{
  "num_hidden_layers": 13,
  "num_attention_heads": 2,
  "intermediate_size": 704,
  "qk_norm": false,
  "tie_word_embeddings": false,
  "parallel_block": false,
  "init": "trunc",
  "lr_mult_o": 3.0,
  "lr_head": 0.00313,
  "max_grad_norm": 1.0,
  "decay_fraction": 1.0,
  "decay_shape": "sqrt",
  "final_lr_fraction": 0.02,
  "train_tokens": 193500000,
  "max_steps": 5906
}
MLP neurons of a small language model. Each row is named by its layer, matrix (gate and up: input weights) and neuron, and shows model dimensions 0-127. Each number is 128 + 32 x the weight over its row's rms, rounded and kept within 0 to 255. Numbers have three digits each. A neuron's up and down rows have the sign that makes its largest values positive.
A block is one neuron, or neurons of one layer that tend to fire together. After each block is what it responds to, as a language model described it from the Wikipedia text at the highest values.

L6.gate33:120125101157125176157158077192106094133128159108083113087106152145084077119133133077131138116142131163148106101111182149141084110109112100084125142136144132158089106114161079101133161179139182146136082118114142138111108091100087065125187163054086144165137196141149161186140079156163146117156119098144133161156080158098139186104094200170095164137168135107046090064136151110116100142151
L6.up33:135117102150086170066171223139102156142147223140096077152073121137140099097092119085106121065128151131158147079175067125186135103115152172115182122110128090104134102122173091122154139095132170161140170072102157093123093151059100097141170166080125099100149097136139129107105140076165119151170156134152112160120116149144093144163182193140150110166169122154116158112131124165155148164133
L6.gate392:116187094129134092136177143141158075146106138154113110159139113117147084146077166130166182174115152109124149087060094055116157140092127168118102140120156140095106167147130159140080070103131152093145170088124168101142130148105099138146163099144169115188181099150103131107105149140117162152156102153105168130203080115188170140134141136111106131167143110105135141151148154126134189146188
L6.up392:143179086128193081071143169107120126146078149094156153107102143179113084169128135100080079091123149078107159168149190139161098057128061106133145063168124098128167166141092073106098132121078142090149109132135136153169125086133186068150104062089092124149119141135134110145154120163130189146127105136074127082085104120118182112087088115097139086059198156094125114127161107114148113119120
L6.gate494:139161092140128067166153161070119169155106134184159163178173113158105128094117080142095104068154102120105206109140112134144140086135162052083103115128181118122117108113084169195063124130139090119152124156121124130122132055128129048104126126132181119100073084102180075157070140156111124133191100102110156165123125123141152141100093120046151166109136087146135143143111052087097103154129
L6.up494:139063120137123178148162087073161171127174131129187111175090122109098153109124145128186157208115129100132133128095095148111112143139101111121139153098088118113181121142152135084117104122157131100138138141086111131098144131138115119075145144065110106115160152099139141143108123099076087183183081120157056083216162167153127123164087088171077102084153158098095099109151148132117132166127
L6.gate573:122127094089194065133142120094120094133128122119165140115144098178127131115152121093169189150148122133139108130106166065056114076101134084080110108171148153092151175073124100167145098122085108118145100108135175160148129130156094111121175147109140123141106145094159162096113134161108124101184105135156160106118117144101156180133167135121108091094114119119144140130084168149110075171075
L6.up573:143112100150099085123159129134144124088156116086135188157132160153142097118143113155111186105117143117110105086080169080093072110096142114095149108152158176061199146062159099138123119182130129158183100175159140155140088099162110101154173100095103126147126157107198124124080108129141146107181130151169164089084130201115137166116118141122110081086175120104161113130132107138148128156081
L6.gate596:132158122159169103078145104097140099129142104135123157104156146132168132087133139099138174156128122162108098152044143085145085146097145138091120096139182156125191124122187116111168147144132144135184141114162168159178134132095140112168142112072068184098172197111134109136120085135104157096170092214147120124138104187142164113125099118130133144158112108096168127143131135146192082127134
L6.up596:159151094124184108086193135174109091185152070162107123121149169177113104075115170047118179166106076112092114156080119098174151167079108148085153122169106175100172129129164108156114127172100121099186149117198173105185192127115112071162151134115075169120148174117158141100110124110117126096184127191166073144138127186168155101117122170161153140125116073113103124133147107122176116182136
L6.gate638:103115163185138101167165152078152089147122127112113106154122144112107126092107063106087140091118123124126121115138148119130122076112158107126093099126157156165175085174141118135161114146078086150137094134089109138117119117137183080138155100099123106107154132097106095161112081082152142084081130110125107109133109139107113126113076115130164128133132123095084193173186117108154101136146
L6.up638:087109117139129112108119153109122112134034136081074130160102127148100150134142134068165136144101129074165089127167114108131112144114138078162111049122070196076146102159143083111099146193130107139159130104145139118125181103163107131064084142150140100162168145104120115144133141111122191150169146158105152113139152151163081137173076178146157163158081139128088134176131111160188046108124
L6.gate673:192153126194133153156179115152142151145116143098099126144107129158159157139187153067144131124075155177148188160102178139034137146162090121147143156078109144104151191148174133105107146140171138127164114079117183153167132137119065145130147122157099138081136096128149112139095101096190139181152131151099099111154174108112137124152128211161124179100158136080106121155135184165126127042145
L6.up673:207172165124154120165155130124169109077111126103124109114074134137131162140155151076124118118030149129144196138079150123086158134132124119119138147107107155085115172172199107082074122096136137128122142126156214193134205127105105120126127115167086113110132097141170136118175103080203151176181118153147086084161135131122151131165130209147139165120122138119102070157151155173089129074152
L6.gate677:131124107186151113130089142156157098108109097135118143157092089104130174081145069052078086079149098182030106137059161102079110159115141112081139136119104131124137151113069052124130153169132142138100147116154110139148163161140151092139131137097148157091139122097108137099095097159182092098200138120169121123149151163082117145170129109147182144116136111209152083115164144142188142116154
L6.up677:134083157128091146093107113112196085153140125070091169071081118170153149132146177139117111172147167121104141115133137187094132103127097132138119184142170104084110131099129101113111114197153107217167177110148154139215140142134089091069185198116087161063150109156077102117139123163153094154172145153199151107211140204117114143115132104135129140077124149186159136131203169130123128121110
Responds to: Statistical tables and census figures

L6.gate31:091153139109034105140123131103115115083113121078152142146141104052124081150105109105143149156121132147123133107113056116175107051185104129121109115120091130159105095154143093093106160171134114132160130179185118101108104104181178117081150195215163064105115159162134136126170134171103115129124118093132119130104165162174158104154132151101134133145118144082205131121132140144120155133183
L6.up31:084130130061076094151159132135134096109114114061146119211092081097096036126124135127165152123128145112132154093115018101144111061155085150154129138110088118159148108141160092095080131114136128141119095208118108098134162094153167112063169162189149100142126133165170112125136101208081129133120113163127102116150142152137143165130192178147171135141142166093131149086144139131121153103176
L6.gate106:129166122105091101059167154106092166136096090193140096104079128084158177157176129088136150116089093138172195127107074142152119171073144153121076156159176167140169148112088132086136165102124104189054128183121145080114138114091127126089134097133068128176110151118157102142193132110088152101122175093093069087144102151112113153148172172140095167136102110146124042087126155124155105123124
L6.up106:115200102146112106102169151150103097115108123124135129102087111109187211100160137125136137136123097140120167150117035101167117185166174179158117143183156173156141200152074161142093105117111058196090148154140132094109130153101118131059135118147143155174090098097148153106164122124078192164105134087075075176161088106079150143099206138102127144093130160176099091104135098141123178082126
L6.gate146:117130154168135188143135210118091156075118159147145110091184183099143183165170053139090170148071148151117131128140110080178114144144112119129130195118076084139134146124083125132095096104093057161161169173121118163095103153134128106062061116108137151088070096131141101160086146146141167121125154136128127097083134154170142101089150091103124183128122118127086127134095121165127130100091
L6.up146:183076126099169079105127165114102144128088104138145151099067135143158080132128150112054123114156149118120139185175111139139066094144129085129133185099161113130186163166114091075176120146136116140119188133084158149164146144174111139111165119127175109106131136140105137149115111135123194096120117160109147105177141162091171101147115114138170136070128040167156167143106066210159188087131
L6.gate247:141136156149103146154103117150128153174176133128181120121091151210109136162172155064135168066147078133122151117114096145085134147152189085111109134114168119100148114200134090066135147086157102129114127152100182090098106138088096141104078145060102146145141153100148159164186208142092163089155129181161119122093127134110176132117134090164162138122087133145071183123126090165139117143102
L6.up247:127089138126162166087137144128107100167095074179156108106105177166136161205164134135168151078108104125120198078150161131136154135125167115145097152110126117095079090131099130076122133173165137099119152150156141090121110151099124169095127127093127125160136101111145153168194158152097120098171147101131122134154145097136191120106147147098195125137098073125166154151111138145137143114084
L6.gate303:173115135160184087119123131156159147095096139140185144070101111078131115136069131123100167114118140144146113149167142107146168129177121137168192159075126129077109137158124109119107122051144161154109076166133142090042102120180107128090146184150136124171133137168139108069110145090146127063109170105102121151161111160123145104083136156126073099200118191166153160120150152117160163125082
L6.up303:177062106140138104173096147140140133112136199193140219116134163115116126151175096091144169130109166106078178182156113104102130044148106111095096151110108194152126161090170131110160097103108107195126137137119100133137081083101098120137142119124161087128077094109139092139113133101169100088186143130182114122134109152052192111087127148120140097182129140123063126112097181114089133117144
L6.gate314:123118155087195125098100156175130168134113124176212153137131161083097094146161110119073135144124104116126167135105146162176161105103129089108150092102102139121170172141056115102182115104118078145091101167123156095115118067131078082130145138083087122149106131091107112107156161090075146069114100150089150131139080144180182109196208129150092178075165136112115153108044146096150112123128
L6.up314:176101150083156107090059172161135142132112110146189109122147173110036116142125163095144128153102161126131138142065125106156212166138118116159154084149134151131130136126095152140144079116082077158106071128091183091078109103106070099146132125066095112129111173151117138103164198109070117086142161138078105092140083160162168148156196108159156138153146091149107181062090112102167170116066
L6.gate559:177134092113114127134160113174185147106093138157120149126143133115093136155127169141174132159150106060179129130089081139161200128165064126151112163079130082141164128112162135165124101138135086114125123172082130123145176154173167143123153135121092146158129121111176159107104170122137179109131110133105138164124116164134143102152157146076152137205106122153151137067090124109066118201138
L6.up559:081142131114075143150124136163149161077061070124226086096122144116094122128127116095075144166135125167082138137147071131124150062151089121136098076084137155077121141164106078137128085167118196102141114111165068135120164110150166110132105107159197132096144146114153154086130121158095130108122119154159173161121080142140126088173137169100153081172119069141150192164134165138160172102138
L6.gate696:147128097105110162067142125090080163126053125145189127089094087151078101131141137141119137123137119089072145183143085151077139140120137133129125130125148162141181177163077140166140083091142099129109144134117148063134178105180112134107094177132141074146103147117115135130167161127083145072132145067128131092136160108200157132107217071060145144142105172156153082084143111111088116137117
L6.up696:132130132133158068111155113153092095113159187117105064133116098172172112083197139083125142125139093130123102146046136138100125176149113083140115118142128160082144116121117100126133169114185170121216133158151176093150164126163132154104172131204113156113166128135134138110116128105086155130141123072129164135122172175083128170071112100145097124102149104098159165107103146107179168170154
Responds to: Date space after month

L3.gate499:114141118112078147058169123147036192117109122104098131143160112145122159103095130121144158078125162085183170152161140087150109145191084155146137168133063115126160057082103113078103125138131133160095114097183098096156119069200139101141123136144152126125137147162100134133171110155083102137130151063162097105113111159126089110057141157111138188155185153117080170124098134119136130184093
L3.up499:105128108092070089083160136135034187141122136149114140141154155142141181110088089143114111093107157092165141175151153113180102162191048136138128163147069129120162057097137103111132116126070159115131125108163109100156126092153143147131103142117124160152132148132129151131121142126121087167111121085121129106117138187113130089081139184113161173141182152108078182100083132117134157163114
L3.gate685:170137107101089140023102133187128099180135170096164179114094129096051080126132143081151124108135141155109138092203118111083102131133121066073144137173127140146112138122130135095117151105128139147087134206141141125125064108150152170157126118187094139123125150161109129107164185083100157125089111101145108164089155141170113150115157114085198123128073099189121159109144089104167105125091
L3.up685:167122104135150154179158102141132146066115130119105061188136185098168149178134079111073180131116114143131154094061119150139163112113097145168073162107109107111129134080184145058094156064135129128114071122121131148133177094083191140056177164129192153138125154105120141128082085127090137143147114142147126126096155163094109132168146147167149104115143082166057159096105151137142092164056
Responds to: Currency symbols before amounts

L2.gate263:157146078189151087124157179141123145144112173137100143136162092119161134146090124131127215153109178141089106128069091124119137101119175096110132184087080152127144167117134124122100151088139072093169123160143149122136139078100077106138157129163120126042154158095141156194202143133057114123137172121130119177096140167198131103134133146143140182136129132152130080073103128112120078111173
L2.up263:149142113162127102094148209095105139132104115153075128160151136111153137165054100130103183084095141138113099132067073166111123102133132073147123127088057176080166191111142116127085191127092070101129144115130116152172118066129070143099100124182098114075112149098166161169162157092131141119091129176120133197047153137160117119140109128133142193061108119113089127098129216116135092138120
L2.gate374:090125061145117154106140164133144115140092151148055194118168151142120124135155094137111123075052153142166097094218208171092138113106141116122105136152114122136167120105064169161112173142145112140123110144091043194181153125152142097115111123057122126082128129115088074172062084082155093093160161158140142146130105124098085167191085079144106149081150144097132191116094095150152123191098
L2.up374:112142040105138141074137187203156114129102195148108165113171178141120121140141128094102148100090160157172101105207151149138162109084112086112110159134106091190166143100139145149117174126108109107105113147126091144166141143134185120109084139074117108119120126099085138184048093074148101130155181092152159207092129113082132149163121095123118138082157144118151150118098062182109139192099
L2.gate415:134104138153103096145083089103065131083100098099107113137139119131172143110188155128113098103131129140186103134122180073122116094160118109130169180117139122111116150141081142133136116106151216139120149159099113107134121135143119133140113132167144143145187108161162049188143169105101079117124159062155096138110112125145137123165194119168128151086109119112139169130198099100174088125094
L2.up415:169192113098142149185162093139065110075111100187140144080155141154171085109137122108120084089181111148155092105174181057092168084149114150123154124109119097154112116121082154185152106120125148104083121184148148112111093139148093183148125125120096201152180121110185107199156112109070140117094137121129091148148094139188110137121122166139149140149139147137144142102119118123132096151117
L2.gate577:120082124088139111142084172093141126127141183144069134098147111104129150132144137146152137130122126153109140081095140157070137081138149073077122082136135187138142117134155153108142156126114135101083137159122150106162148081139180178112160098100151076121154073120107110179145083144132075169081086121090173085149085149152133141142093102123111143078143122081105193130218093122152089104101
L2.up577:145115154094104136160123071096154155126071086181098152146146177158105140088128142129126131084152132096097113127162092081151128184187114136094068126154137123192146117152095139138187097119098140099160111158146202172112123153105140156090152088092086131119134149137167131146111089134106141099167109092160133179129172132106151173081067121169131135126154102082115083130198120129171142121182
Responds to: Predictable phrase continuations

L2.gate201:060140116107135118139123166121111149176132143121141117096128130110109132144120067092091083124141110079122114050165156123107047087114091086107115161156169090176161087126134088088149113165123113060110141117089085093152132110119135137134101106132107113111155149151042196170104166136123138163096188138099122076155131174110044181106058128103178164182159102119159106122114125100112105130126
L2.up201:110142097103154112141120157142118083109157126141180061210110074139141155178074145169120116119108130137104092158097078104112119069110079132121082137170188104109117107110170150167147080158106083082182086159129106136100171202162116142177058082071143120125147185115109115170145165103181110178135097116121168113091094133098118096132123148132153166191156189149143121062137098105048142085102
L2.gate274:134111165097106161196090102172140096104182108145135062096099129101190172141109120157162162104129156133140032157166204087110172091127119160137163106168138149135144145145105197129122103134107141075118148099170148107107127076105153160153140123094078088076085151187139140141151146135114135147080160100112108077131128030180120182148141125090095112152121124076129174129143105074094121129198
L2.up274:165093107095123101143114111171096079144145186125138125161137145138173135190127162099124082122131165152187142208160074108114124113136120162202138133175142158141091117155198136096178140090176112154108130073156051115107074118140156101158112146155118181126136165197104126108125110118162123078146139115105090124116132118121145130119088140079111120091071176133113182103087128084096135180138
L2.gate364:118117115092091165106131080162142152102177123104186128045137110072154142094135087083133121107159092100113147147103165134074124162099131083117065093140141108135127063195140127082157096085122104150158105134166089147159149191160138156146079152158175160127119125189147128157140114140166123078148128108088084085164133147187110102151133127113162108083073142097071161144135125098053125128098
L2.up364:168142099157152204090086064157138098081159166122102130153213096188165129132073084077169127162135133108167155109160128097102152092126101136111142083090100133189100056119151130119170075069179110138138142140188104109139170123174096135151151133145152102138105086130110168130189139087158113181086155126178084102149108174158076131150090115109101066131063148183120139071132137165096170115151
L2.gate421:114066107061131116117151176220132122161118136108169069094070126141133115086126086142097121117091133161129131099189104112105113130160131175179132117122103064132144116079140139074172100113206151148075140119121123158196139127096126157154085128113118077221103098150108160174117142099094086141160128128144180079085156193092078096151110062131183144143104141147090097119112186093150145122134
L2.up421:058109145152090173085151150114165125165101133117100090156127132130087146163073087154129140166113146109167135158131129118099116114132121098121131128179165100105155129123086079114135125156081151145205085136144132134101138094127070101167149135130149154081153078105095135166136131113193099129145099099029086139076110116144176155149122099087116119116151122128162096105137098112151101094130
Responds to: Clause-closing punctuation

L6.gate65:090110110088138123131161100131097097116162137203111110105201109145136147128167135151148135147094108130197103113123155075114169134144154047112153173160068168203169023135104101148138103108227095122134128155139149116118127156131165163107115135163083166189150092090084161126153101164113171111135139139163141125103170157139096154109197132114124141133118148179142175164144092105150160105192
L6.up65:170118155117117106179105071107095114158138147171116128133130150130148164081175141138158119102179116150165165148093202172121097133111122084106126134137172087192087024153157093113099171185134145154133093085126154145135113110140147121124138101135182179162164097081124141136114112150087137093119132141145135081143152145129063159111146152180141067116147143090130093143110120141172183150191
L6.gate221:143125117102143112147084091172092123108138086126127098122083113112105146092129171199133140155126180143167134134142112168115103126048096146111152154122181158122137102160118115111093116109141137081129082032086201161150191104123081157131128127170172154109043109091131154141080125110087134121076116158142100099096158120159129178132099137159115077119128165142105106129156160175118143163151
L6.up221:121135110157151085149118115208126127148125104154130108103134067148101126100126158223132165156131124130173133133109044157128124178083033154105147098153183202105125081191149146188134121094132142096099092078109160157146181137135098152142137113158174165120106129114125156133116130111083157142080174158129104065120154131156110154119102140154112070118150184152087165126162160188165158150182
L6.gate322:141116162124085118133134120088134154151075169138130089160078113141144112120202142112135093145106175083134110104108118059116135132095122119175154154139116175089130104125170154100166116179160135100083182113085126126038224182106108127115136104136140141105084109144144178149161153161090181179119115137163171127104162140110096134108156150145185178110146103162065081121153087104094156160103
L6.up322:083147110152155166109114113124111142134151123115094121142138144142143106135138148162134159110125151146089091116121128106161103157087071117132071171140114116145155099100146123125081111108172078101220153129152104168151091114132151142101207101094159104136095146102149085184156071098177164102153151091091144141202119164139112172103115143187123096135183115099131134092147093128171108072171
L6.gate373:183080184140122150125150170130139080141168113193134113169157116102109112128125098205102110143144085146136106172098154132123114137118054152061125190135126145099126120119109122146124165165094149129122133120103070122162148147147133110100131110073135155130114189088087108120159125100179173066139190108151073076113096183069098125154125154133180134199157130236113180074095158148136141112146
L6.up373:159116139155121178143124102136143126084079138118080088158159147171105168091176109165126082060046085147121127142142191116152104174088130116095145133125151116104158138122168077055076145148114170085083143147120175150106166173132181193069153139128108160112117109091120134134084164146124135097129116163106113066120135163106124131142078096120080139092140085142184138145082130160135129139152
L6.gate442:100111166090156150177156200101188138158121095054149091182156121102090156108130100106157104176123138155117123055171132127131117097158116107111168112092159079071132130119119132142106149150094142145158121101116185170121181078122101103081134118149120118119115118107101075084057102135170122169138137148125130117090086129120123158145101094130116132136128083076106088118162171116075099197187
L6.up442:106118132119116117160163157118130123142139151070079048163152123082108153142095085181125095111129155195140102120197133118154146045103104088096163152145125069131145082140102133109182182115135106166140124131096186147125140138079111135130121134114125160114112153105138137119110127111124081131153102160119106127100105146121124118109083114180094126139143165095122150163120133122086131170121
L6.gate460:129127092124110109117090143105153153093120154142136167158132107117143147093145124151135162155182148131110107158117144134153169079119125176152157103123113131093210170152112135172185107112154045065214123089157197097159128124131144152047122158161147137180145130115090126096087163158163090180151143179108089139152132034116049132156158144135170100080169170150119150173114115133149099139103
L6.up460:108159151128061153140095104099144108104159137116146155093129155042064107130116122157138090100141141149133162114156152137178139124053156129161158150111075083168154129154126119151118085121147095096097152167158093077103067156075124143132130126097177191152148120151136098155163133109159124138091175160181151166163120099135106154117065127096114117075079181151086148176208135139129139140119
L6.gate574:143133152152223114145165129144170138163152144130135124126136140166118174123132166165098135185146170145057150156103230117149161145075104089124157151076178086161161110071163112177128119090121150157202112128127199178137105112136093130070210106113081142095158166165143123124147163139179131158074112163146145139079109139094167134185056147148158126109123128141121097139154131091136116088163
L6.up574:116116201124158095139171134045161077134147132152080079110140171129082121101158143177125164140168120126082177161150236130169187136126179164115131152069090131190076158092141206145132153135159148135199129142080163184094097120080138077144145180143124114129221158144107114120141194069137085132139087157082168099106128119109179170160117148166076137148132090104127128113136105129131099147171
L6.gate663:109122126145102132171094177059143115172085146167090087123136114092158177111152095141127115156135145152081157144137206089088082109094192090103166110147163131108147100124103140112109115178152125121105102128103159120163139139128174082120115122081178143136112109133151127148122113108153155153149134106112114166133169092115112135176076120120111171111103161102158049148161116109155125080123
L6.up663:132106117170117105125093113115180133152085145152149151125136116059126176215095123133166165157118145093126178129114217077140093130062146139091125112140175118129159064182116117158109162099173131170172120138114137109121095144141151100143190138112170127148127073146130143207146048128108126158109158091120076111063190150146143130132111100078134148146145149095096063131128097074177136087177
Responds to: List separators

L3.gate423:153114101086143078103187079119092115098126060091158112121131149156160128117102105102117092110144171082134163087143132126130153141055164136163141127086148156112160114164047155218118122093127143156133149090145132126098129161154156110064157134119111166079179091129140117183099127169142132133165132126113131183151134168152134104080164085068109129191132122121102135144132126113108106139139
L3.up423:154210083148168127133153116146074174152090109127108136136181135140128146146156151093077159099124096152158113182093068098092145134209080074100174187130133154156173176176146123179070162138172142111172056110124183161144181142146119138132114119189110077174119153115132150103141112080060126134112145060098142108088151076150115107136120144152155116133111129188081164178100090174088139105108
L3.gate635:127124113068125050087187152137109118140104109141162080149093122114093159085167149146075088103191078150138157209139131104133120129144089091138136163105117110092107104168096179186090126065068134218153097141132129153157185109130134135057185145158146143090163125114143077113076094149071132148192167082087131155105160124101119126173086172084110149131115152096092128142161149123169135178172
L3.up635:157201116165119115127122149126146130151116079186168162144154155114135045123161138186122119101144153137117109117109134118157120109099110157132085154132150080109127177075077137126109094111162183083147098164104174084135101107110102176119092168057143154089106088175113125174160150060176098092099100157085122161112146146176071147087132096140172074161171127080100086175109131113139083105182
Responds to: Preposition "of" in fixed phrases